config.yaml
num_hidden_layers: 15
hidden_size: 256
num_attention_heads: 2
num_key_value_heads: 2
head_dim: 128
intermediate_size: 2048
vocab_size: 2048
hidden_act: "gelu"
norm: "layernorm"
norm_place: "pre"
norm_eps: 1e-05
positions: "learned"
qk_norm: false
attn_scale: 0.0884
bias: "all"
tie_word_embeddings: true
parallel_block: false
init: "normal"
init_std_qkv: 0.0151
init_std_o: 0.0151
init_std_up: 0.0151
init_std_down: 0.0151
optimizer: "muon_variant"
learning_rate: 0.00128
beta1: 0.95
weight_decay: 0.065
lr_head: 0.00658
max_grad_norm: 0.5
warmup_steps: 200
schedule: "wsd"
decay_fraction: 0.311
decay_shape: "linear"
final_lr_fraction: 0.0
batch_tokens: 65536
max_seq_len: 512
doc_mask: true
train_tokens: 931100000
max_steps: 14208
dataset: "wikipedia_en"
MLP neurons of a small language model. Each row is named by its layer, matrix (up: input weights) and neuron, and shows model dimensions 48-175. Each number is 200 + 40 x the weight over its row's rms, rounded and kept within 0 to 999.
After each neuron's rows, "fires on" lists the tokens most often at its 100 highest values on Wikipedia text that the model never trained on.

L5.up329,204,192,157,172,116,170,213,166,224,265,218,125,236,245,223,270,245,184,187,254,216,212,233,228,172,225,130,168,162,264,228,177,220,213,289,210,216,189,180,217,235,136,163,154,234,165,229,183,144,249,209,164,242,292,288,185,162,246,188,202,185,164,160,185,151,221,226,126,225,238,174,229,190,275,177,147,131,166,265,163,166,130,195,226,171,157,188,173,233,225,252,123,206,139,195,217,210,190,210,166,164,212,161,232,155,240,280,95,212,187,180,154,186,227,119,192,169,212,172,226,173,240,146,186,130,185,191,209
fires on: "ed", "ing", " of", "or", " |"

L12.up1890,190,123,231,222,251,154,215,191,250,176,252,217,189,257,240,271,194,275,214,143,176,255,166,184,127,204,227,200,280,184,162,176,226,242,207,241,216,218,234,116,211,219,177,144,141,192,211,194,185,149,165,247,196,229,189,202,238,194,200,121,175,214,205,163,192,111,256,269,227,283,214,184,159,173,248,239,185,248,252,213,172,168,230,200,258,152,160,151,245,212,210,177,217,129,215,135,202,169,249,181,198,170,170,264,256,92,180,142,169,258,185,183,180,166,204,235,189,174,108,159,217,190,195,202,156,121,225,215
fires on: " can", " sh", " to", " co", " may"

L5.up1194,232,216,248,197,211,182,135,248,214,256,184,105,160,144,208,188,161,211,203,225,232,182,182,212,198,166,195,231,193,247,161,160,241,164,124,224,177,205,210,194,201,228,194,181,159,241,220,183,197,185,192,247,226,282,106,166,191,248,120,227,184,146,243,217,214,137,190,182,159,208,180,232,170,198,168,215,204,195,233,215,166,230,173,221,177,260,224,190,145,164,206,182,217,180,221,256,197,216,190,211,249,230,151,218,136,162,143,205,247,181,226,154,197,225,224,119,181,112,228,197,143,237,236,170,164,144,228,196
fires on: " was", " is", " been", " of", "air", " as"

L5.up1172,192,203,170,178,195,123,210,164,203,257,139,245,300,199,212,187,271,182,210,229,210,180,222,164,204,193,247,199,168,197,196,156,206,230,240,226,176,188,166,227,265,195,241,164,198,230,167,225,234,201,132,178,150,216,184,169,197,188,151,86,205,195,240,126,227,160,163,138,176,182,205,225,215,210,230,189,218,127,166,189,217,160,174,162,187,185,184,296,187,163,228,114,210,219,212,233,155,181,170,272,219,138,185,147,245,217,201,154,249,168,165,171,186,242,268,182,159,197,195,178,162,244,187,275,231,298,135,194
fires on: ",", " of", ".", " to", "f", ":"

L12.up1872,211,231,307,244,233,203,267,169,195,210,219,193,75,142,207,161,228,164,166,206,182,210,203,204,215,173,131,241,184,239,284,132,230,120,153,205,257,219,164,183,200,151,250,235,228,192,226,265,237,198,167,105,187,138,198,180,208,215,235,155,166,216,215,243,111,210,90,225,147,293,245,203,251,213,148,243,199,208,146,258,194,178,208,197,194,134,156,218,285,217,206,243,230,176,233,222,253,184,223,193,201,159,249,211,213,204,225,159,203,256,158,176,190,195,176,148,242,192,256,156,193,206,143,239,213,200,180,150
fires on: ",", ".", " ", "96", "1"

L5.up1349,248,200,213,152,160,155,218,172,200,196,263,161,154,213,156,177,181,215,216,217,127,170,204,201,217,236,229,182,148,201,247,207,282,195,258,170,178,159,179,213,209,166,240,198,248,159,211,175,237,154,193,191,188,295,303,302,226,188,199,201,128,181,195,174,129,141,258,187,143,184,209,115,226,132,132,282,195,251,229,146,169,186,161,188,227,154,138,209,217,169,179,245,229,188,270,228,142,255,91,241,133,177,267,250,212,268,290,170,196,186,258,208,78,240,171,194,206,147,218,180,197,224,227,149,190,278,216,221
fires on: "um", "w", " through", "ang", "ed", " of"

L5.up359,206,239,254,179,160,178,154,142,146,227,214,102,115,197,140,145,261,199,239,174,148,193,151,224,161,165,165,210,127,277,211,276,265,218,152,192,227,255,152,165,203,200,161,186,271,212,186,214,233,236,193,107,224,209,244,173,240,103,223,250,93,187,275,246,187,185,267,195,209,167,264,166,252,194,213,192,214,166,192,191,188,211,172,220,216,227,101,300,211,144,190,141,211,206,216,243,214,207,271,123,172,229,277,246,252,278,197,181,221,162,157,126,208,242,245,171,161,205,251,241,220,279,205,166,210,174,208,227
fires on: " of", "ed", "ot", "ing"

L5.up1769,231,253,225,225,183,245,128,178,251,180,169,210,211,233,202,253,192,179,175,272,223,253,281,279,156,155,174,127,147,189,192,174,207,194,255,223,149,219,213,191,239,168,185,191,290,249,201,228,219,278,199,219,181,165,230,277,191,217,216,154,220,219,208,119,173,227,205,173,208,197,184,168,225,234,189,251,214,213,158,186,168,103,204,152,232,177,150,190,257,229,188,186,220,183,218,98,197,159,150,221,193,214,210,225,186,241,175,175,209,171,141,109,189,185,197,244,190,169,236,169,183,214,150,176,203,153,198,279
fires on: "ed", "ing", "id", "ad"

L5.up571,289,226,200,192,167,253,162,156,174,197,191,170,165,125,176,168,180,207,310,211,198,209,190,217,191,256,232,211,160,198,245,264,209,199,233,240,238,205,211,222,158,190,197,141,221,209,202,176,200,230,157,157,207,183,202,212,184,196,230,235,158,155,188,197,160,129,139,218,179,167,174,228,238,160,142,175,196,204,142,178,242,223,276,206,266,202,196,149,201,145,149,129,291,154,163,127,215,175,189,209,183,192,229,139,202,147,269,144,256,153,177,297,271,191,252,203,228,186,221,208,275,279,231,168,179,110,164,140
fires on: " of", " the", " a", ":"

L5.up1439,235,198,179,230,205,240,181,157,255,247,220,130,92,190,233,188,261,253,334,150,177,290,190,167,236,178,204,207,218,168,120,181,213,229,186,163,131,124,176,245,194,161,229,257,240,206,251,123,276,141,181,215,221,208,173,177,213,161,262,193,189,153,191,217,153,124,234,183,138,205,182,255,264,235,172,235,165,161,225,252,165,207,254,217,163,162,235,226,170,266,178,237,256,218,229,217,228,175,268,209,215,185,180,182,260,210,218,193,205,241,184,188,190,216,158,208,273,227,220,190,225,164,188,119,184,188,200,188
fires on: "o", "-", "ock", "qu", " ", "ack"

L5.up1514,205,198,190,160,200,244,265,218,214,226,244,171,217,228,219,166,168,267,137,207,183,286,225,125,193,206,274,178,95,235,191,200,158,313,225,219,222,258,189,171,185,187,191,150,179,212,203,179,207,260,156,194,225,79,189,244,191,153,176,215,218,201,140,169,185,175,166,182,133,211,216,211,199,235,204,217,211,268,198,232,174,207,237,199,108,164,152,156,232,235,212,241,207,215,236,223,230,146,124,158,284,151,264,218,214,211,198,228,311,231,176,236,186,196,150,175,268,223,184,208,189,198,266,216,206,176,124,139
fires on: "em", "er", "ist", "m", "mer", "um"

L12.up1217,216,209,160,227,212,181,167,138,241,136,203,173,86,188,200,185,210,242,222,240,210,184,190,113,180,209,241,223,217,104,187,155,251,197,264,251,218,178,138,220,230,146,244,194,171,279,248,193,67,202,157,222,151,222,185,209,155,137,202,268,210,170,203,154,212,239,218,174,244,221,159,117,191,217,167,198,200,161,238,321,113,233,209,179,175,203,214,247,188,204,223,175,282,270,226,153,190,158,189,178,206,165,176,227,157,220,172,238,194,142,190,198,208,253,239,236,256,234,211,176,166,190,195,143,241,269,243,223
fires on: "en", "s", "|", "omen", "ball", " School"

L5.up510,176,140,226,215,200,188,130,257,190,187,232,243,153,158,225,229,149,190,204,184,204,164,183,198,264,196,88,207,179,239,221,166,187,236,133,175,227,188,205,176,198,271,195,204,207,118,176,186,159,111,199,144,186,227,203,160,181,218,203,187,204,42,166,269,235,195,232,227,136,189,224,180,156,251,218,254,171,201,252,210,198,187,210,131,247,206,157,194,237,162,191,172,129,154,226,129,163,205,188,185,196,196,251,205,229,267,216,196,228,153,152,141,197,232,119,135,219,249,176,269,240,147,174,187,188,190,219,209
fires on: "r", " ", "\n", "–", "rit", " No"

L12.up388,177,220,160,219,147,226,191,201,275,126,189,197,206,184,196,221,185,207,205,208,183,90,233,233,154,144,162,183,257,211,243,198,200,186,204,173,142,237,146,222,236,143,158,96,203,248,221,267,224,140,165,211,173,210,184,171,200,210,191,186,138,258,166,207,198,134,214,247,203,211,197,219,195,145,207,235,200,197,175,126,226,104,290,195,170,314,258,199,171,194,171,169,278,177,140,182,203,156,197,152,173,219,223,234,122,242,233,254,173,275,161,253,227,236,269,204,245,166,177,204,180,221,199,183,181,199,270,233
fires on: ",", " r", " ", "s", "a"

L5.up1102,219,134,241,256,134,213,207,232,196,267,215,174,174,183,156,178,137,142,248,212,236,195,150,150,204,210,212,255,225,189,241,172,146,161,248,143,158,173,208,200,214,264,230,201,214,241,198,145,197,228,179,243,187,196,231,206,236,199,276,167,172,141,160,181,105,240,279,230,232,202,190,263,144,211,142,168,141,217,190,204,251,204,187,180,113,182,241,244,235,174,201,155,218,221,307,282,189,259,243,188,205,182,225,126,180,207,267,164,169,202,232,168,189,198,206,263,216,168,197,138,224,314,179,178,233,197,152,268
fires on: "on", "ab", "n", "ing", "anc", "ug"

L5.up833,184,148,144,189,114,233,206,226,185,199,141,177,212,215,230,221,136,176,159,145,211,168,240,164,302,185,173,289,182,180,296,192,213,247,235,147,230,148,205,207,185,125,168,213,175,254,179,139,260,204,227,239,225,244,199,167,116,210,176,261,240,183,211,243,191,217,200,271,183,181,213,211,186,199,162,200,210,248,143,211,231,150,252,253,214,178,177,219,176,210,198,119,241,233,145,138,182,225,205,187,192,191,240,179,187,87,168,224,227,178,161,205,239,134,239,241,222,212,259,230,205,130,228,171,90,177,193,239
fires on: ",", " he", "),"

L12.up90,152,280,185,219,191,268,275,164,218,203,219,103,186,230,124,209,183,192,269,206,225,194,222,215,223,220,193,139,135,236,170,193,189,269,274,271,251,155,152,169,170,203,186,252,229,208,223,165,172,213,220,192,207,187,261,229,228,163,225,291,254,152,217,237,176,208,167,217,267,172,212,241,214,219,156,161,202,214,120,194,193,157,136,190,183,175,249,247,171,196,228,189,181,189,187,265,194,252,193,275,171,216,261,194,188,107,192,101,213,155,180,211,179,286,214,183,212,195,174,126,201,147,179,155,205,201,227,213
fires on: ":", " -", "=", ",", " |", "-"

L12.up55,247,166,176,249,171,246,248,212,213,157,191,183,172,185,147,206,270,238,175,187,233,205,251,169,127,161,186,226,230,223,247,167,180,217,166,182,179,164,207,166,204,228,250,206,204,211,248,208,195,195,196,145,166,161,244,162,167,237,195,158,136,181,175,192,175,250,97,171,166,141,240,163,196,147,201,226,227,135,262,131,171,225,131,185,176,237,202,162,247,231,193,127,212,168,233,212,196,170,219,277,229,205,235,225,116,220,151,218,214,324,209,226,226,177,222,126,273,167,206,196,259,288,117,237,204,191,265,208
fires on: "–", " ", "95", "86", "96", "ir"

L12.up1919,242,204,200,135,204,147,140,198,189,158,179,214,183,268,187,222,167,187,200,210,200,144,207,142,182,198,175,212,123,185,203,262,174,261,142,193,168,187,189,229,205,239,239,171,216,153,154,198,189,179,203,139,249,186,157,151,155,153,235,202,187,165,210,139,193,245,192,145,243,227,230,88,183,185,139,198,194,207,201,273,206,263,253,206,272,253,165,155,191,186,233,136,170,176,206,316,158,179,293,217,216,217,211,193,101,241,128,198,228,202,175,53,278,225,224,254,214,232,254,179,218,241,166,200,199,154,204,181
fires on: "ed", "ing", "e", "ated", "old", "ate"

L12.up1268,260,211,171,225,213,235,199,192,208,265,230,216,212,191,248,179,124,210,202,101,192,147,189,210,160,168,246,163,194,168,178,197,185,165,209,202,202,190,179,199,196,216,198,162,174,216,175,243,219,159,203,202,150,208,159,180,142,225,219,190,186,161,249,127,177,121,277,206,238,176,231,220,185,151,219,173,210,263,199,191,276,110,181,226,186,250,240,175,117,201,153,253,182,260,253,243,206,182,114,183,196,227,213,238,216,204,167,208,140,214,151,160,271,225,222,238,250,182,204,157,200,167,256,246,194,179,259,202
fires on: " |", " a", " was"

L5.up1182,166,87,213,173,265,170,149,131,254,206,262,235,154,217,230,202,182,207,155,171,267,245,238,175,228,221,173,196,234,247,251,225,196,164,176,184,156,162,99,238,156,248,157,165,135,243,191,178,202,276,158,200,217,234,200,223,173,253,250,99,216,82,161,136,226,210,196,170,265,228,242,144,205,192,201,117,222,171,242,145,206,134,249,204,181,113,169,183,168,187,192,221,243,164,137,161,220,151,235,186,246,116,214,279,208,168,200,240,229,244,201,199,208,163,202,209,272,217,181,186,188,194,180,196,242,234,196,165
fires on: "se", "s", "k", "m", "sp", "n"

L5.up421,231,265,225,206,212,145,163,208,209,163,190,192,232,200,211,219,176,179,191,241,287,155,208,134,211,216,168,250,170,150,252,164,274,226,202,250,156,219,193,234,145,173,199,190,165,194,209,227,258,228,118,178,156,196,243,255,166,217,181,152,152,239,248,121,191,274,249,125,175,183,179,193,187,228,227,202,284,183,226,204,255,178,174,203,228,167,154,148,277,220,228,226,223,113,170,213,290,161,263,203,175,186,246,213,144,191,172,228,195,212,170,221,214,145,213,263,138,275,168,209,202,195,208,153,214,135,213,220
fires on: "v", "enc", "p", "ed", "ing"

L5.up152,228,142,229,208,187,252,267,194,216,202,254,200,127,164,194,169,170,137,196,219,253,225,236,132,280,214,200,192,193,134,187,185,149,222,211,144,177,183,249,253,223,242,235,140,168,261,185,126,141,147,200,160,230,202,154,281,195,240,157,129,269,215,177,152,178,175,273,170,233,192,160,127,179,230,184,176,224,162,255,207,212,173,235,170,168,229,174,217,249,193,218,203,210,212,282,178,171,150,230,192,145,139,176,298,157,193,126,179,255,223,302,225,218,158,172,268,204,164,158,125,160,160,236,221,190,252,184,234
fires on: "at", "s", "m", "th", "in", "f"

L12.up292,190,170,238,258,120,145,236,205,239,155,224,183,233,151,191,180,194,201,193,222,210,226,234,232,201,183,163,164,265,173,269,186,292,171,181,226,177,225,206,147,126,206,238,147,320,193,212,241,224,165,112,143,187,234,209,172,154,240,184,247,212,196,220,188,193,231,197,185,240,226,276,186,218,220,120,148,242,251,208,206,204,146,183,258,208,181,244,240,178,136,180,197,210,188,196,251,251,209,141,185,273,102,201,286,228,163,116,237,233,163,204,164,219,193,218,207,235,234,165,178,180,216,178,240,216,188,201,171
fires on: "A", " S", "if", "ig", " sup", "om"

L5.up1995,155,198,219,162,218,224,242,186,176,200,233,220,198,160,167,189,211,258,288,153,174,166,222,191,203,241,207,201,198,193,161,174,244,185,235,220,205,146,236,198,300,163,172,189,218,179,237,209,206,186,115,160,214,289,224,164,199,217,265,204,162,191,223,186,221,171,212,224,155,225,147,283,232,188,190,235,243,274,145,260,120,172,210,218,136,146,205,159,106,233,260,223,192,241,239,186,202,164,277,170,196,178,215,259,143,237,221,237,214,261,175,240,202,269,237,147,166,206,204,243,154,255,177,240,180,130,199,244
fires on: " and", " ch", "h", "ech", " in"

L12.up1140,243,206,178,202,188,210,178,191,165,220,230,168,271,214,184,182,228,157,195,181,195,115,158,205,265,204,198,166,250,192,230,194,172,263,203,303,157,146,283,299,148,229,173,224,176,152,204,209,188,230,218,233,194,217,255,196,249,207,150,158,236,194,212,253,170,264,223,217,225,236,226,231,147,246,276,215,240,217,230,207,263,151,210,193,206,127,268,245,209,287,265,224,213,191,275,187,229,211,205,300,188,193,180,214,165,153,118,187,201,168,79,183,175,184,243,210,296,155,202,92,219,186,186,204,209,263,247,186
fires on: ",", " |", "s", ";"

L5.up1239,187,191,199,168,188,153,167,243,185,241,164,157,190,183,194,254,226,244,203,209,215,156,129,246,226,155,219,173,171,151,198,178,223,279,182,204,170,224,200,172,263,183,257,244,225,277,253,184,205,178,193,190,191,214,207,161,293,99,167,258,136,220,202,186,151,212,151,170,235,282,271,227,180,189,227,256,187,246,258,212,160,178,183,185,171,150,164,241,216,197,254,254,183,202,138,179,215,255,233,169,220,223,210,180,268,115,222,178,244,194,130,193,231,242,190,155,158,260,249,229,239,120,246,156,235,230,204,150
fires on: ",", " and", " (", "\n", " player"

L12.up579,189,203,178,155,215,142,213,201,239,194,206,133,199,181,233,169,204,182,223,161,177,136,220,180,183,170,310,149,194,161,177,190,186,184,223,206,197,187,214,236,123,219,197,189,191,250,114,180,179,247,194,209,154,200,240,241,217,236,199,160,244,212,211,223,252,210,203,344,210,189,228,159,264,201,246,186,241,195,196,196,317,187,133,149,206,98,202,224,264,200,219,309,236,200,139,166,174,245,169,253,207,223,224,204,197,174,136,181,223,215,193,226,170,208,190,259,284,211,167,165,206,176,152,238,162,238,240,175
fires on: ";", " |", "Y", "R"

L12.up152,197,187,207,266,176,194,209,158,205,229,176,215,219,216,238,178,99,240,238,202,168,159,226,190,224,216,218,144,191,173,162,203,189,181,266,258,143,186,235,233,231,268,198,163,240,191,207,201,177,178,192,219,207,183,167,230,196,137,249,226,160,293,179,154,175,187,237,118,184,237,200,239,121,164,203,201,205,159,135,141,243,197,179,227,151,189,299,210,169,196,217,179,234,240,279,182,174,194,202,170,161,209,214,169,227,246,213,225,203,180,190,208,246,259,158,165,270,151,114,176,166,214,163,256,61,277,218,276
fires on: " g", ";", "b", " d", "er", " a"

L5.up1947,273,207,259,145,140,201,180,192,269,214,202,132,193,215,219,198,241,212,233,217,180,137,190,197,217,176,168,203,162,196,198,162,167,183,241,222,272,133,184,226,216,257,229,154,220,178,192,251,159,191,148,183,157,164,183,170,77,233,201,171,219,170,153,158,207,164,213,154,204,231,138,171,181,253,246,256,197,159,164,233,139,169,277,192,195,119,166,208,242,167,201,191,243,164,187,155,164,166,178,283,170,185,198,114,174,244,240,200,206,148,213,199,194,180,190,138,232,192,133,250,143,221,172,240,200,167,141,220
fires on: " of", " with", " to", "oc"

L12.up995,169,215,193,173,190,185,231,162,273,247,166,175,205,171,185,207,192,198,189,250,228,195,137,179,274,176,145,167,169,232,224,233,175,220,198,157,232,209,205,170,202,217,199,254,165,156,158,210,144,137,194,207,155,176,173,165,260,158,179,146,196,194,134,269,182,218,297,210,202,179,180,172,206,255,144,144,149,221,221,216,197,201,173,220,269,271,180,234,210,176,188,94,238,250,195,209,207,208,141,151,219,173,242,184,132,209,156,242,207,122,205,269,205,232,194,188,174,214,157,159,212,138,132,177,262,155,292,258
fires on: "==", "r", "-", "\n"

L5.up137,257,184,267,126,232,210,289,205,281,221,201,208,200,187,168,242,191,263,114,188,232,261,164,219,220,196,171,261,169,218,145,190,151,242,195,180,195,284,178,183,189,163,205,246,191,184,200,232,239,162,147,214,224,233,188,192,238,222,211,163,276,222,264,198,199,188,142,164,149,184,197,181,177,249,156,239,148,286,190,252,254,149,221,215,206,208,154,172,230,213,171,198,224,176,203,181,206,165,136,176,194,148,182,144,227,202,218,167,245,222,184,154,161,234,241,120,213,208,211,204,178,233,113,251,222,175,176,206
fires on: " rem", "em", "m", "ield", "ank", "act"

L12.up1711,196,183,224,264,185,246,210,151,215,233,195,231,230,252,156,207,231,188,286,166,198,169,165,190,211,151,242,268,184,195,245,183,203,122,241,164,165,170,231,209,209,215,120,152,152,213,190,254,195,183,239,171,164,152,154,163,210,173,194,237,196,242,188,166,288,327,192,166,176,178,121,215,214,150,130,175,209,167,178,246,164,186,157,269,173,231,160,249,177,213,178,174,230,284,173,205,184,97,297,235,248,134,223,205,159,230,188,191,204,185,175,151,167,191,215,254,194,288,229,182,174,159,255,155,262,228,182,249
fires on: " L", " N", "en", "|", " In"

L12.up56,224,191,180,175,253,231,254,177,223,223,200,129,189,155,243,184,197,212,236,208,223,178,158,157,139,279,193,268,163,224,204,240,152,241,178,229,190,147,241,217,183,235,226,230,146,127,227,159,192,209,196,268,178,223,184,175,141,174,239,204,246,157,209,267,188,182,272,187,235,155,196,149,141,151,109,160,177,275,209,145,131,260,216,93,232,287,214,214,145,221,222,231,260,156,173,178,204,182,264,211,209,165,216,170,240,208,252,226,229,199,138,163,187,299,208,197,263,198,229,163,233,237,186,198,202,179,195,171
fires on: "-", " |", " of", " with", " [", " in"

L5.up6,174,232,243,224,155,202,264,249,189,296,178,162,183,149,200,195,179,226,227,186,173,216,208,252,181,159,220,249,170,284,215,236,285,205,146,197,143,196,252,178,251,173,190,198,230,223,247,151,182,193,142,187,199,237,177,249,160,185,135,249,167,173,264,190,162,182,273,99,159,196,137,219,162,216,236,243,238,215,271,217,190,235,226,256,242,132,239,236,117,188,220,162,181,233,215,245,212,280,247,179,235,174,206,218,189,176,286,210,231,249,113,164,233,247,202,158,215,261,249,301,209,170,250,192,150,175,197,198
fires on: " of", " and"

L5.up813,138,205,251,160,200,289,182,206,171,223,289,136,215,174,224,212,198,129,205,156,190,182,215,189,197,245,172,174,148,146,189,171,210,253,194,207,208,227,201,208,251,116,209,237,228,260,185,264,188,201,147,207,253,188,298,273,240,220,173,217,224,227,221,233,195,150,200,169,192,182,130,254,196,225,202,179,248,156,247,186,172,139,183,169,169,171,229,195,206,168,231,152,228,238,236,218,179,195,199,291,211,205,153,206,220,158,209,202,177,183,236,178,222,240,248,86,232,145,244,233,211,222,181,225,196,198,215,170
fires on: " of", " for", "a", "ib", "o"

L5.up216,197,168,147,228,169,258,272,116,265,240,222,218,136,182,211,162,267,190,143,272,217,253,245,216,186,174,258,195,134,213,221,242,203,156,204,210,225,255,238,156,273,170,194,198,192,279,250,170,184,230,258,267,177,229,103,218,254,174,221,199,232,183,238,234,143,231,194,252,195,164,223,185,168,202,173,168,181,218,188,207,176,188,158,225,164,158,241,184,220,166,183,198,151,225,298,243,159,108,250,203,210,160,93,210,176,262,165,186,168,198,222,158,206,110,235,238,210,179,199,230,229,166,236,217,180,265,275,196
fires on: "f", "are", "in", "ast", "L"

L5.up637,182,163,129,248,157,244,178,159,271,182,256,129,181,261,154,220,226,204,136,149,149,244,190,186,228,246,147,213,139,244,196,206,206,203,266,127,235,147,208,214,204,206,177,187,196,249,202,145,221,161,188,325,210,165,187,165,180,141,196,185,159,151,197,238,230,166,255,108,216,215,204,130,219,174,184,166,211,155,173,161,255,190,208,243,171,184,229,194,166,205,196,133,219,185,212,201,222,227,174,232,208,297,302,285,206,238,232,176,227,226,236,180,188,266,223,244,159,193,273,300,230,223,152,218,186,143,184,178
fires on: "t", "ad", "y", "ra", "an", "te"

L12.up1947,193,213,238,181,169,173,191,205,224,189,213,214,178,186,208,230,177,238,234,191,208,212,153,155,204,165,196,255,177,33,139,248,168,262,227,193,231,257,216,256,142,144,176,140,194,232,108,248,199,241,250,225,220,104,206,249,235,164,142,206,241,200,205,173,224,228,215,182,202,165,183,250,205,204,148,140,208,231,225,193,238,230,155,239,228,190,231,219,140,242,215,213,134,164,197,145,262,219,174,220,243,188,232,219,183,132,107,128,141,237,170,254,189,196,171,214,209,253,228,87,270,206,238,210,167,229,175,166
fires on: " |", ";", " d", ":"

L5.up1811,252,236,164,164,176,305,212,225,216,228,252,149,193,164,211,174,189,244,245,102,140,169,201,178,201,229,191,244,170,179,236,188,149,249,274,205,224,187,127,188,235,107,237,212,221,346,241,209,192,172,190,168,230,260,216,169,163,230,143,214,231,193,236,221,240,147,169,236,222,229,177,218,223,229,215,182,203,222,198,138,236,212,220,234,310,227,239,181,240,183,165,170,199,196,149,178,192,184,221,195,126,173,226,187,177,130,189,170,186,208,202,228,264,231,246,154,241,180,191,219,173,141,148,185,219,172,221,214
fires on: ",", " of", " most"

L12.up489,257,200,181,148,244,260,235,152,259,199,220,191,193,185,236,259,173,229,188,204,157,217,216,195,184,180,165,172,194,260,216,156,95,217,174,194,242,186,221,191,98,198,213,255,204,195,236,224,225,192,182,186,267,263,203,210,146,190,230,154,180,255,294,200,250,223,200,201,195,154,191,202,294,143,172,200,181,147,207,158,233,195,254,247,143,219,168,199,198,205,148,94,200,201,230,190,136,234,286,185,196,163,193,204,229,246,175,208,147,159,231,172,205,217,159,184,234,207,193,185,149,231,238,245,183,194,285,200
fires on: "2", " ", "–", "-", "ina", " population"

L5.up396,207,162,233,181,244,188,171,229,238,227,216,272,246,243,183,180,172,270,204,166,186,166,235,169,200,199,176,262,231,228,242,259,130,226,177,183,221,244,226,222,194,222,162,228,148,198,226,177,270,190,293,197,169,172,230,168,233,239,205,217,201,162,274,240,209,216,154,245,252,213,191,99,123,173,184,260,208,218,134,113,212,168,263,201,187,198,183,227,228,189,119,178,187,193,227,237,188,205,155,215,226,202,109,266,276,145,216,220,225,175,144,190,235,125,132,182,181,252,141,187,183,164,165,179,182,226,161,201
fires on: "as", "h", "al", "a", "ents"

L5.up1480,188,186,142,286,167,140,254,198,190,286,212,249,225,212,213,229,177,187,235,202,203,137,146,206,248,278,148,239,211,191,199,276,225,233,202,188,170,168,157,258,136,279,175,160,110,215,254,207,249,219,245,245,190,167,275,171,211,148,256,200,160,141,184,252,217,180,202,133,245,144,189,208,192,242,200,206,177,230,254,229,242,81,202,234,203,173,221,164,139,188,242,124,218,155,209,230,213,214,213,150,209,203,185,179,201,173,256,180,296,244,190,219,236,214,236,189,238,193,243,270,204,168,209,221,162,211,194,173
fires on: "n", "k", "t", "te", "e", "ied"

L12.up309,160,218,194,166,246,228,257,120,222,223,250,217,184,210,172,171,142,222,223,140,232,174,175,212,185,204,179,271,206,174,146,196,259,185,232,199,126,272,233,178,155,225,216,231,210,273,198,223,201,154,203,240,198,201,296,193,277,221,149,197,264,229,190,173,149,235,178,243,166,167,140,204,210,216,203,257,264,235,261,166,197,237,221,243,223,191,151,234,245,147,169,156,241,205,241,171,183,178,286,194,226,192,195,191,201,134,243,106,209,140,264,205,157,165,186,251,208,186,146,160,193,172,221,126,248,164,204,167
fires on: " in", "h", " ", " In", "-", "ub"

L12.up274,237,186,278,180,187,237,162,232,178,189,130,182,135,195,200,161,246,144,152,201,222,273,167,135,186,203,218,234,127,225,301,195,216,246,158,180,218,168,167,164,271,223,255,202,183,211,162,207,221,218,115,150,213,213,135,193,184,283,266,275,122,230,188,155,203,230,138,202,215,184,262,204,226,208,174,172,209,149,247,215,168,157,153,196,228,190,186,179,243,263,211,228,231,192,218,137,174,221,143,268,261,191,259,190,202,165,198,123,230,199,206,92,196,128,249,200,187,167,226,242,240,224,186,164,186,144,203,145
fires on: "95", "93", ".", "85", "87", "86"

L5.up1929,212,132,220,172,183,250,215,140,208,198,188,179,129,205,199,161,197,177,154,204,179,135,232,231,194,258,139,245,167,231,168,198,220,215,192,159,263,215,170,210,130,186,208,245,260,203,185,129,214,144,191,202,179,243,229,207,227,193,209,121,184,197,223,209,157,192,213,253,215,132,169,227,202,224,145,232,166,222,222,116,164,231,263,214,154,196,227,207,192,259,202,191,168,174,217,176,192,164,266,224,217,203,232,233,213,202,211,167,254,236,154,239,199,197,176,217,272,211,257,210,138,157,216,96,169,158,235,106
fires on: " ", " |", "-", "ed", "al", " the"

L12.up1993,137,231,233,195,211,191,261,257,215,222,152,139,189,241,239,207,186,211,208,225,221,160,144,148,155,169,258,256,231,170,176,185,187,178,183,197,247,181,113,163,143,173,194,179,185,199,245,270,196,269,201,125,258,203,203,168,159,224,154,208,244,196,240,199,287,152,243,200,268,161,238,189,159,228,211,119,219,157,136,207,190,196,183,133,224,154,167,120,256,200,207,223,133,244,172,100,195,272,209,237,228,195,194,283,208,285,175,152,135,158,165,212,180,219,168,206,221,233,146,207,276,196,233,252,155,176,139,251
fires on: ";", ".", "R", "urr", " |"